config = dict(
    n_layer=11,
    d_model=384,
    n_head=6,
    n_kv_head=1,
    head_dim=96,
    activation='gelu',
    init_std_up=0.0373,
    lr=0.00114,
    seq_len=1024,
)
MLP neurons of a small language model. Each row is named by its layer, matrix (up: input weights; down: output weights) and neuron, and shows model dimensions 256-383. Each number is 128 + 24 x the weight over its row's rms, rounded and kept within 0 to 255. Numbers have three digits each.
After each neuron's rows is what it responds to, as a language model described it from the Wikipedia text at the highest values.

L3.up377:149102139120118149098102109090129141100090126126162117124117142105142098175104178120140145114139135157158115127146077102100115140113124113112081100130159113136164145122090112164108095114094140092169118139075155165133133166095155073158152152146154145141113174117144083123125119096072152116150102135117113134124117135086130131122156109182105138135102125113138154178096121146140114131120
L3.down377:181119120125123141162152137134149081125137103117095133091098085142111098125128120127119110156172149077126145129148148134131125124184111083106150132143111112151132125153161174105164119129136118171099138070154118150087125133137091139089095119084110102137108102121145163100094140105163078131157199118162105097127110137163097109104148179092118112138115117127121097124116121116100141091161
Description: Hyphen in compounds. Fires on the hyphen joining two parts of a compound word or name, as in Year-end, all-time, re-election, St-Michel, and sometimes on the period after abbreviations in table headers like Ref. and Pos.

L2.up23:151138138147121114136113161099136116111093176128125121137135135120114108114152118123146147084124111123136121108122127169129121158131102111153143136163164142081073118115114128177144126132176149160123092121100169172119117161088139118158170130115122114097176085161112130116145136144163122125119119105160147157128156121096119077141154124118162161148161119109093103081160072151131176154148
L2.down23:144096159149127147109113140140148106125132156111158137136145143061128133100121137145134136127107128125129135101109104116176115137151106138154104117157138116136140120146148139160130151152119139164126105123136160109100157093127150149128111109090153120139191118160161158123127112117150096155139112108149110140112133122135124116096168104114157105150113143114103125095146082103102130131111
Description: Anaphoric pronouns and determiners. Pronouns and determiners pointing back to an earlier noun, such as his, its, their, these, they, her, often after of or a sentence break; sometimes name pieces like Her in Hernandes.

L2.up1374:136123140112120099146191120092154166151125137163171128137141110106119108163117154168121151099127111100137117141148098123107136099137178133168124151160143103145148168113089171119146132101141099119128110150111155160123081115133141093141134140095182122118172158100178118141117185130100086132165162169139178153125123111134169124152160149174106127130141123156134160152100146115155139108130
L2.down1374:120136133115128096120135120117126162128094132144114099121156147132105121179097075161122142060138099129165136130154092122118110123125149185169123100111092125142134186177098134141133141112122129137127123117119127142132129095161146140129143141171113108126144197089151155166091135137096110111138158140106161108085130148147111104096139166110127123094119128166152175125127141114161080131136
Description: Protective and hindering verbs. Verb stems for protecting, helping or obstructing, often after "to" or "would", such as protect, defending, save and hind(er); weaker on other verb stems and stray nouns like assists.

L4.up586:146152126108155113098154151142139107119131199141157127125115107137099164122122110129177104152123110129179123135072153162130092116125133123137112167112099108128134101152080158194152170136128125127120123181128126147181141164134126183117148122152114137124128156117148135135148083127139080095125110131120108137131148119133135104126157151145172114107130120100107153187183101111155117136107
L4.down586:127151130103116146103105118107108122130146132097111120141147129121142099124149090135136126149131104142168183095117138126135125123141136088128126159102130129116129123139148119162133144153084124122137105156103136103133142170097163139116163155201172077123138121141119126175100074115148137091071121164154130170128119155142123106152113113132140127117129138112163137136144118158088142149105
Description: Mid-phrase connectors. Short connector tokens inside multiword names, ranges and phrases, such as hyphens and slashes (Middle-earth, F/C), on, to, and plural s.

L4.up469:116156125135153128139105126161140177129114096159123101119136152108124138133110145128087136122120126137146130126150127118083114113131089133103149115147115124140136093105110156159122144108134166165109105176099119168154156109131176130105146166142098152124159122151137136110159159129154134157153129087106169093166102131109189082135148150106141095136178119160129105149113128125151131120139
L4.down469:132158111126097068145083122108114104134070194132153138164123109180115161162116128150167136101142113147100101126102132133166111098126128099146086094104120118129107146097146125104130166120114143105149148130127151106119106136097169161090153101126139123135135111147137130160101128147123126120153122119166126116140128147162175145160108147142127143132101125070094085093164112114107118182104
Description: Number continuations in tables. Tokens that continue or close a number in tables and statistics, such as the second digit chunk (4'07', 5'12'), a closing pipe after a digit, or year cells.

L2.up143:137132154141112096122110119120114087184150158152111116110121109128114142113158129150146122154134104131103120117136083125138122131163124120165136089111149146133105157109125119131146137123136113148093127141155128124105136142174144155165175114107143114128146090122134144109162137129116147112143120166125114136117123163131174148139152140129141140120097131131115142152149094131109136119140
L2.down143:175139126125136126089111140127118183146131151144158089133125110174117125111087071131162095123126142123119116157114088158162134078166143094143109130142141128142128124145143146147135156145117114151163116084121155119151123160145086155111105128137141164136064169102138129107190123111082117127108149104156128104128130117113105128093151128128128121137098139141122131124110148102151088088093
Description: Role-introducing "as". The word "as" after played, plays, served, or known in biographies, introducing a role or name (played as a midfielder, served as), plus career headings and table Title columns.

L3.up1456:106123154098145085119085124142132145165042088099137111171149108131137149180113177136136162152116097111082157110115137135108104164146127113106136139116143111122149126130165172141144148118099106145140132099152137118128132109168143104155110124090127109137137144093133138089152094137154126113147155094104152133110133162138155123148138120132177106135143135132127116093092112159158150159114
L3.down1456:123088087111132105140163119119097141125146126149115126085142081112129102155140152121140159105100102142165188097136150135160124149137154171108159170162121122129155089149137194126142118147125135140156147108167152135155131096144118159091074181112120166122130126131114134153133111151144127114111161097129134125132126116140122116087163103159123139125139116117150123127136098134161108137160
Description: Role-assigning "as" and "of". Mostly "as" after appointment verbs in biographies (appointed as, elected as, served as), plus "of" in office or court titles and scattered table-entry words.

L2.up947:125147110161102097125133127145109115140108127114112106143131119154091136140087163160142116131113142110148101128111089134101137094166155141132153097122188133172105094066178107148117135126089096107146102118128111114125105132140136118075111059133114096087161108109157115119080167125150130106162164135144160170125137129119186143136125133139153144134116160143110130105152109163151121140155
L2.down947:130167155161108119120130140144121118141112158108148098169081115133123080153084151130135102121132165129108112125100067137116170148171135132099126087137130122149132101115140105175107136154139158069134120148126129097116125131197129119104113117133110135137153120081116122154121140119164124139133137106155119137139102107111131082137137140130142142147110123111080139108110150138175109112125
Description: Offices, courts and service. Words naming official posts, courts and legal acts in biographies, such as Chief, Secretary, Court, serve/served, presided, charged and prison.

L4.up928:084135100077146094121122104120116121125122159135146138115102086175104161160162114147182151101101137089138155133131120077112122139135139127100133108103153160119152125119161115152153137075093105152118126124164096173104110158103163111146134134111128133124146097140121138097164104146185132160118168155111135110097147102128157105127111144114128160158148108136121131129164150144146118168108
L4.down928:160139129146098162109141132119115127096126141123143109150152116130160135074096136096137151139128129111126133152168102143158113116147145104111073134155139124116110129125152142127147130167163116168083153206095124077093096155121093160100151073148125093134088140133113132089155140109118134126097098156159071197135123097111096126153178123133141128119118105123100110112134096120117087132145
Description: Time spans and first names. Time-span nouns after a possessive or "the" (his time, her generation, first few years), and given-name pieces opening names in lists (Maria, Klaas, Massimo).

L2.up1187:154116135113119120163128164106152123148119153144115096154160112142150092114119139094152089106136125079163136134119116139157151132111070102140155132153164107101177106087119131189164172149144100127130119111096159151147141168136136142141113136110128139081101125166135119103141128120135159112103119144134136136115127104101177120152170111121132130082115103117072143158149102119160129110136
L2.down1187:113124124135113136134080166045135123147120106125081106105115183138146146164141103137146119153119152135121083143137069130094093113092161119152134137138089126138134141100150111143092123124094114122142120116164108146127125159098147154128124114197116103115139150194107116136143125134103145082141115151111142130102144147104132112085136124137150136136112064120115129141152150163134163086110
Description: Capital letters in acronyms. Uppercase letter pieces inside acronyms, codes and abbreviations, usually after the first letter or an opening parenthesis, e.g. EXAA, (CAA), USBL, VAFB.

L4.up408:132115098127104173100124111108160116104101139141147135141154132134117138170121137122103187100203136113129150103114176131153120145100164101148142140116105140111146087133115109104153163144144139125159124133103133107168126154109130111141159113116126107124123132121158118144157094110094121121115140140161128109162140131096119113129148106096119124118133163068146059144161087093142129148132
L4.down408:131136083153138077116110100139116136091133090128132136127112108101176097150145130180127113175096141119090110104141124118140116170142133126144113112102217144157140125185132097137102139136095160145141142155105145138124140119089117166099157101131104130084143133115123139144139135102110132141105129135116126162157128126135131154137162154090099119176126117159110127092125119126110149071133
Description: Clause-opening function words. Short function words opening a new clause or item, mostly infinitive to before a verb (need to be), it after and, list-final and.

L2.up941:146150132103131102094135143102135083176127127133132120115113076062101123168129150079123104178195133143120132122119111116141098161104128148136112167184153181100088132097145114132111168122143132133180100089139130137181147158115124114142170137106168110077133083113148161182121136135141099139112113134103171114118154114096161116136128161133135168101166168089114146125097131145154159140129
L2.down941:143126132139136148106152148118132127144161082155129089113140126071108131128120144096151173169167115124105137110138117112126108181146129151150145150129159140103090151122142127107122154123148113102116123124136106114138132129137082142118118129107127097106102119132125141135119134098129114161104126136026176110089166129117114168077081132146118148105138151093095150119130146134171131175122
Description: Line-ending newlines. Newline tokens that close a sentence, paragraph or list/table entry and come before a new list item, paragraph or section header, e.g. after ".", ")", "|".

L4.up687:130142138103168143152118154145154116133160091117147159138136089067131105088097146103107133088137108112157129106076099150114135114139107125117161148140147136087114109097135132151136128073121123175095152123158131144167072139111143129115125111084173131130139105138126175136133166146146145142113102107105133133092152131124184154150115137137179115078142106125112135125122149142119092138089
L4.down687:125083105151094127144129141137118139122160171151104107139085120139076118115143108156157104097144157115119120129158155129153098115117170124115109135128113161116115124144114123102077169122106138110131106104139132130113136090078101152138143117101138128086160123151106078123122117127135127131112102155054107128134080103159126116090090131105144119141132089120115130138133118130092125110137
Description: Paragraph-end line breaks. Line breaks ending a paragraph, list item or table row before a new section, plus ordinal suffixes like 21st and year-range dashes (2002–03).

L4.up409:159128086129093109111147133177107145109110196084171133138129105156103144143127142141184119112096107110128141101144097084127118115127166088114126180103167184123149107113156178098142155114103107156129142130136123138145157163152105102109096134117169144122160103125127123137142146149143130116136138139110151142110155044157148113130145130153141179114138125171080149088120126131105182141142
L4.down409:151147110117130158139121161168136131146166132123094156104144111063124152094106141116118137085132133144117186137145124094139149115158124086138111108129137073149146136128132113125161143078158094143094118109100139163082137126129125087143112117153118110123092181141143162094095089171078121145153108132133125130171118082130136130142107077147159109151107143077126144136125142132156152137123
Description: Possessive markers. Possessive forms naming an owner or relative, such as the 's after an apostrophe and his, her, their, its, mostly in Wikipedia biographies; also some blank table cells.

L3.up1387:135130118141114128105147119134148175167121143119154135108110099168153138097147134132137130119095091143187142135123122142107105144111111128160132102190130088135126144128138144177160114094122130141181116111103112161145156154130192114111150083111131140094158111143151101119128104123172114149133165087161163116168107136144165085175171084091139133101165130162093141148143117105112130123111
L3.down1387:125144134117147116100132128141145144140095169101112155119122134155130102119104130148157123109126144129140120128125128169103111123115111103162113114159127119119155098129118127173142132138117111153111128125109149151144182106138178132137186111123101129114129149125159120130148138155131158120144111127192105172145124120133158076149202123134162131096107136178126107122124118094106140114114
Description: Final list conjunction. The conjunction and (sometimes or) joining the last item of a list or a second clause, often after a comma, e.g. "marigolds, and other", "male and female".

L3.up675:161148112109148110098139089098097135167129185138152137122090086146159100081117084125149130119166107115116171094126105092142158127083115151120126093077195144128133148106119125098143114117137134158141086149139122133167098131131165124103150108168193124119140132124090146148117128140123161130144105129136114094117114110126130114127134158128155110151140127128104132160168146124094141128114
L3.down675:063144160146138110105199118177126116167126115141132083114086142120144128105143152112123131154115133136136105124129120142114088140169087110128108130112167137157134130134163141125121104111138116123131107155188146110163161145157130129122112125101139179118140144123112093137102127129152142106135125109162142085133177099104178133096096158146157136089144144188115113112109170122155124136125
Description: As and time-frame words. The word as (as the, as much as, as members, even word-initial in ashamed), plus nouns and ordinals after the, such as time, period, year, first, last.

L2.up1267:121165162096137092161151159171143125138084133130137116143154111112129076151136122172181119171091115102147135114148166105107066113105137122142114128102125143148129081105162162154121137121161142164107147122118132175184103137133136136190142136126097088105133079128126129137138073156138140149127123127158136109154189135140124137138130125137118106154121138166109127156131136100140134125119
L2.down1267:142111130102148111136140137158141159141147135148129091138125126090142123115126150103124097132159118140102141114110137138153116115104109108124129133124117123131146146103133118153127099143153149091203164139095133111118117143134155125140146131135117118163114099091124136127133107136141141176087118154163114105099157135145156124137159090149152127124132076140073129174111137104131116141111
Description: Sports table cell separators. Pipe separators and numbers in Wikipedia stat tables, mainly league standings and appearance/goal tables (| 0 |, | 5 |), plus a few words just before figures (around, about).

L3.up776:095177152129152119127111115177140159116089157146115106159139137160126124186135132150155083169103113121163147144140112160137115133111110143125105115090166080126117116117177110138106137102132161151114138131145150179162156120133125123086161134122132090118182115120142127149121135089109116148134179129143162085152150148145142112129157144134132130123134113174157121118100164095107175127127
L3.down776:097102088115123144135127142131150160137128130157146121141127119123089134143123135137141149128135180073138134119108122108127120158126152139139113079117103109170107117092125162150149125131116120097111121140114140195141090182067135104132116116100133118128128171112121126121119110148109148110117145157088160145161150137127106137136156118129094120152105139091100113129104129151076130144145
Description: Sports table cell separators. Column separators (pipes, semicolons) between numbers in sports league tables and results lists, and "Team" column headers, e.g. | 28 | 9 | and 2–3; 0–0.

L4.up805:117159109074126116168131086118158142120145119148157126110124136087130094116130079117142118151128080119136142126112130130105130153120142164169148116152140169157155120126127122133183158120123120092160118067162153148158115145179157145084112121084167135148122159121166118127139115130161121105167165093138159152086162088128126133145134137096116131114166095101158134141205123114118137119118
L4.down805:143121124105110147053175144099116112146108135118171161119151110173118140151146147103141173128152105194078150112119135128091127162127114111107106171146091127100169182139139097149109122151180146130093167134118125130102121132163121134119133117167127157180167094136114101169113138157117090118124130100124075069117111119165101102132137154124129124197089119105108129151109148124117127151116
Description: Participles and state adjectives. Past participles and adjectives describing a condition after is, was, a or a comma, such as ill, wounded, overcome, hurled, spent; also scattered word pieces (logist-, ibn, hat-trick).

L4.up1517:155099093132083132140114146081149146160151143077097097139093082103122093117122129082145111117184129094097148123147064075151138139126152118142116104193135176095131093113107149133131142104117077157172124184074105135136133141159132115144165150106132081105102113136128146110132130121112131097078103161151137140097113077081148136117114146108129104107127154139132164151152109146126135111119
L4.down1517:094070174108111115140131137096137071097098132104130091124166150126101146134106098151117167119111146143083095110117143143157119097173140103132130131077113124124119109123157171106130134120165124134152152163143157108095095091105130183131097108105073145158117119144106110142133128151186135133158163130124085096127117127120090153163110116131120137133163138107100128171078141108108142130149
Description: Mid-word subword fragments. Short word pieces such as s, i, li, mi, es in the middle or end of split words, often names, titles or list items, e.g. Uns-po-ken, Obs-es-sed, he-li-um.

L4.up353:109108121121187107079125117195162138122139140095155119127112103150116159136140114150135115182128129140148134125128121160141109150120201128123130170097101107099145083130161167116099156096148128114139109134129092167143133145130137129111139156071164145108152156114109076122165127130168151137133122116129159142140115126145156128136113125143137123144142136132164150101120119147132141137103
L4.down353:115161116154103087113091137113149106142126102113121115097094147135145141126156107146119180085101121151104115135120128135138193106112093132126153146113178155151128105139099171133110158114089155126162147142141114125142073136095139142124132089136087123155115079105125186141095095125122097118111137102161121136102096136139068120133150161127105148154107140103156114155121103119090120148111
Description: Place nouns, verb endings. Nouns naming a place or region (area, location, home, neighborhood, place) and third-person verb suffixes or verbs like owns, rescues, features.

L2.up621:167117114137102069112119176096123114137104159149078162106160138155111116101116147108129127094114140120129149097086151112099124132166162147122120119128130168106115113113128080136165106141120078121122128115167135171168098138115145126090151077157121099106122118145112157192135142172123193128094152111144150138124153118122159106140153112090196098105152133128145117083124103151132144188136
L2.down621:161113076116130172131133136142126131144144106134158100129151088140147129126111116112166143109156144127162147169108151165109137089143100094140133133097135076119140123097101141118122092155137137129125131130105132110150091129106131156137158151087113101158069092144098119139130163170118130129106110134166135106122139111129121148181157114125106094120129089117126135153128122158131103160109
Description: Connective "as". Mostly the word as in set phrases like such as, serving as, used as, and as well, plus scattered mid-word fragments (pro, ro, -3).

L3.up1182:136140141085092113111160082101109115136104117127148122148145104154139166159110111135134150129146077120105128093114141123123089170124170100162149160150147148146145094079115116123111143154112141133116120122098098131119147164117144152153138146107153140141132125148135106094152129115133156133116140134126161110137168116126120112120104128185141143184122113127085171152148079142111184150095
L3.down1182:141136147115133102164142087113171096092110139112113089114136155146160148111150121096144138115148096116128096151128089175142114154137136155136127115134168141120124157122098152099153176111078119135146119144097097124125153117131130133158144165097136102125135101123136107152113106106130123089083129155124133121151115177147137105115104088127102129104133119109130159120094097135097179148143
Description: Possessive and noun-phrase modifiers. Fires on the possessive 's and on modifiers inside a noun phrase after a possessive or article, such as his first, Lions' next, a full-time, elected to.

L4.up1127:116126113118123136144141131147158148120132104136113096100137079127142108108141164133173182100140153132144120110093104167156104149109104132132111151135199143096090094099153099133160154100139126158117113138128118140115119125162147118110128126130144136116130108100133174120139182165105123161121151103102114151119137133132156129154114174135122105103131150138149128118088068079127097127093
L4.down1127:143119131113111120108116157099130170105109163132089107129148156101149139138080122141134112104177151150137155105108079119107145158137088114122170135111142137112149120134109160133107090128121137112175169117133137144112131146113136160157147095125102129093120126147115114112138159136128132172122133143077146112144126117129072121166130114113119120151120109166113097177152118125139107122095
Description: Copula and "as" predicates. Tokens that introduce a predicate describing the subject: "as" after listed, ranked, described, plus was, became, be; also "As" word-starts and superscripts.

L2.up198:091139141139135123087122182146123118154106142096124116141108146172105093176114148132128095132181161111169145103097176127077110149101152164126097132078122096123113139144138125166126133129175138119130118135109132139179136132097142136105136154125134131137128190115133133159133132099116129141115108121119141146134162102140190104141149107100133116103149142139110127154134112126146129129108
L2.down198:136106151101180122106111132146127097125139122090121100124111147144129108114143120138126167059143154127150131119127135143144162141133170118101103124190077115170179101148118154165110165114160153166169126112157114137125149112134147140137127151146128144156131177112131141127147131120101084111134115104158060121109116169126115130110137143134180093098110139159121144149112140121117145126100
Description: Coordinating connectors between items. Connectors joining two nouns or values, often inside names or table cells: and, or, /, &, than, score dashes (Chesapeake and Ohio, Dagenham & Redbridge).

L3.up721:162164126132127135087124145119152129128092118088114171108121142128119106141135124148110115125147112127146119121139114105130135098086112124138098114108097136126130128155081163143103157118150117160113106131158150150155109173068150121139152108130156132105127163119123113164133132131111110133186099136155134093163158090064126116122153161117124173107128156128125139108143121145132156142138
L3.down721:086096140111105132137123139140140120175136141175141135139132081136137126114109135116131145135119161129092112147132147160119097132170159142147100079114163118169107099127130089087132102111126149083163133139100129120135109097167121134118106135138107134163114084135127149084110136139154157108093103142130121171119108164174150130112150113162192145127113074110150117133112069102085107162098
Description: Completions inside proper names. Final pieces of multi-token names and terms, often after "the", e.g. Vi-nce, Texas A&M, Hamtram-ck, Texas Rangers.

L4.up557:114157118094101142117070088108137140163084176122113090100102115148115173148092175127132095119120071136155103147131101152119118140098096185163085135137126151146135156092115153158117140128123158167124112105087163130139122160115153178112125123122110126098133122155190125184128091143125103094104128093127127134184133126142116102137156088131159126106125125132104121132160067128143127098155
L4.down557:100123146126151151058113110152154125106113113147126134110146126102167143120130103134159084110112127151108132160108143118172108133108161132131160140140155088100133139142085122110092135132147152171079144136133071116123097116145146159077099190127099117137167143126140102154114128094156151106106125159152095131107155125141144122114100140094164127177141133127138124126133116128122112122159
Description: Inside multi-part names. Word pieces inside unusual proper names and acronyms (GETY, STRIKFORSOUTH, Ohtani), plus joining tokens like and, & or / between names.

L3.up380:165129108117143133102127131130146153178099119105124123181124112150133096154117162100181144144096159102122125128094084132087111134136114136122136089127134133125137103098151153136161128099126150172111128150122118132122061184081177138118137124153163121137133097106109130163149151114168146131113063136115150102156150095116169115124121155126159102144081176157112133146152086156109156126102
L3.down380:134120126085118122094157099132164143109159131119163094139100116131119115106173124117157134115106145103166124109120139135112170133141144153151156125082123148126144091134152148082124149120112133127145111150149131109113145088136130134122137134108112148123079134109129114140160111126119113123167091108140079044145135104150132127149104157097139137158161123132149151137101096113125155147148
Description: Inside multi-word names. Word pieces and small words inside proper names and titles that continue past them, such as Los in Los Angeles, of in Sea of Tranquility, -al in Virtual.

L2.up292:131142116137154135097147128127127177135087107141115115161128158146111156115087125146189151096133164125132136127103143141113103171097163143169157091145128160146106118119164174146154132107075123122117091170131126172119121110111163137136119145099145129107147146105109099174122123114096139134085142112166158159127116110120142121130118119111129118119111134099103117134135135117136147101110
L2.down292:093107159115118156144098099139072138120090105125109130143105147098150178118129124148122142145125187151087126143155147100121107139146081141140110077124135155167123166107082115135097136104146100108116134122099153111139116176092144105115122115121127127124094146161095076110122076162116164137122102145101120132143133157111137096139102121172136111146159146147127089097136114119137172126082
Description: Abstract nouns and continents. Phrase-final nouns ending a noun phrase, often after the, of or a verb: abstract nouns (love, religion, name, nationality, -ism, -ness) and continents like Europe, America, Africa.

L3.up334:144172119116089108106104153152154128093109117094132087128154166110138107153104174096091141136106121152178168159078129115064143126114148118130104116139179132126098100105122112109119100143133141131096144147133130106178140138139116103137147129093162116174090069163141115172131124134136130121159146081122137111153142085173122085144158125099165146104134105150090129139153103152127132115114
L3.down334:128133101140074157104128159148157125121113127127125107117066140144141100101112115134116141116135109140135149124115129146112207147127136137130150097106104140132118107141128122158131080113145184113155143082135106121094149146127124140114129143131139140161129133153122127097160158131171158114183130122117147190096117089122136159124104147106151127144137113109144153131113146152130094109114
Description: Preposition "as" plus name starts. Mainly the word "as" starting a phrase mid-sentence or paragraph-initially (as well as, as a result, As with); also first pieces of names or headers in tables and lists (Lead-, Kris-, Team).

L2.up648:160139136158102118123126144146144138121097117120098147118144115149131109098115125087092123078175098120153120126103107135106114139111162134164093083151155105130115155147183086149126152106134127143095112150107146143142116168120174158140125104151135078137152157173160144115125125120104122142140144094146106146149158151118159086156161101107168121102109117128109109153172068146146083120135
L2.down648:079149111124144196123073132179128151122154119102128161103117196136137153109114090096133095141120103101130103132108128134117143111148149145147166114138147116070115104154153142134167117130119144149131126143134085115101134159125136145150131120178155072114137149126156126135096108099135132143180083117152102165115133125133139086122121120129191136145123142115137139149140093130155111091115
Description: Clause-opening pronouns and placeholders. Pronouns and dummy subjects like there, it, this, they, them, usually opening a clause after a comma or period, as in "In this model, there are"; also year parentheses in citations, e.g. "(1970)".

L3.up15:104114135091115117131120132133119131109128170107130146125078112071074132086085151127145109098140133096127133133103106134118137142154146176134137127210120170125164123115115095093097152120139131157139127122136163153160090136120128141142132094114127120118122141120161126076115104136119127077106141129137126163163110126130161119126144148097176109122122140144162080116178107138130113081154
L3.down15:107126167119140115145153134125172150127117127124112145087125119138105151107169084124159128117093119159137152118123153131110076160150155096207134167117120119083147149155094129136146162173105128124118132126148139143107093083163125170164112164090142142142144110112132104140114154124122098113120121100146107140162113144137108112119136121117151162128103115172153141118104138102140128163179
Description: Main verb of clause. Verb tokens (or their inflection ending like -s) right after to, a modal or a subject, usually before an object: prevent, bring, protect, informs.

L2.up573:122128126101152072108164132141158161147157146134142124116122094131080133082097135127152096099104101139086127099134089147143156126122167160130110106153136120108138153123134144144121149108107132149121116185130084127087101122124117105082122104107184150149110164079200143139140136129141163112108145112147163158138127105113145119120121152122131129103109136125125118121158115088124154080118
L2.down573:128121130138151140126105135127111113127111117125123150143136119150101141144122104098113131125124114076133122132122118128100155083134187173163097121080133159125123108116097137147107129119118091140092139094161093130151097155101168128138121118125143119144090142104136125137152122131164112106118117061118115100132154116110147137115093127129109125122116200145113103109113140141100170088094
Description: Person references in narratives. Words about people in plot summaries and biographies: person nouns (men, woman, son, daughter, children, Master), naming verbs (named, called), him, and character actions (has, sends, receives).

L4.up97:168146109099133170066110105134173118125129138171125133106172123124133082096132101155139126121106152074143153185114137146096158130134101166133151137172124124101084121132088112136167143136134156095106103078117139133120122143109118134119129110088123114130126106081150103108112183171137159124110157106123129110122134102118166106180159168129091107099133118151139123113123123113142131139162
L4.down97:074092167188114181114067085110097124142115080147131113087115136108135137106156082155142113151116134154139136156134095145122167121130115121158113125157147170095129119133090126145142118145103127108099137120090145113135156157149133118114137157127168116141139160109155130107113134154123094097123134098113105115097140118179121158112118090109199099075102105120110092141155115138101068084135
Description: Clause-linking function words. Connective words opening a continuation after a comma or verb, mostly "as" and "making/made", also "part", "one", "with".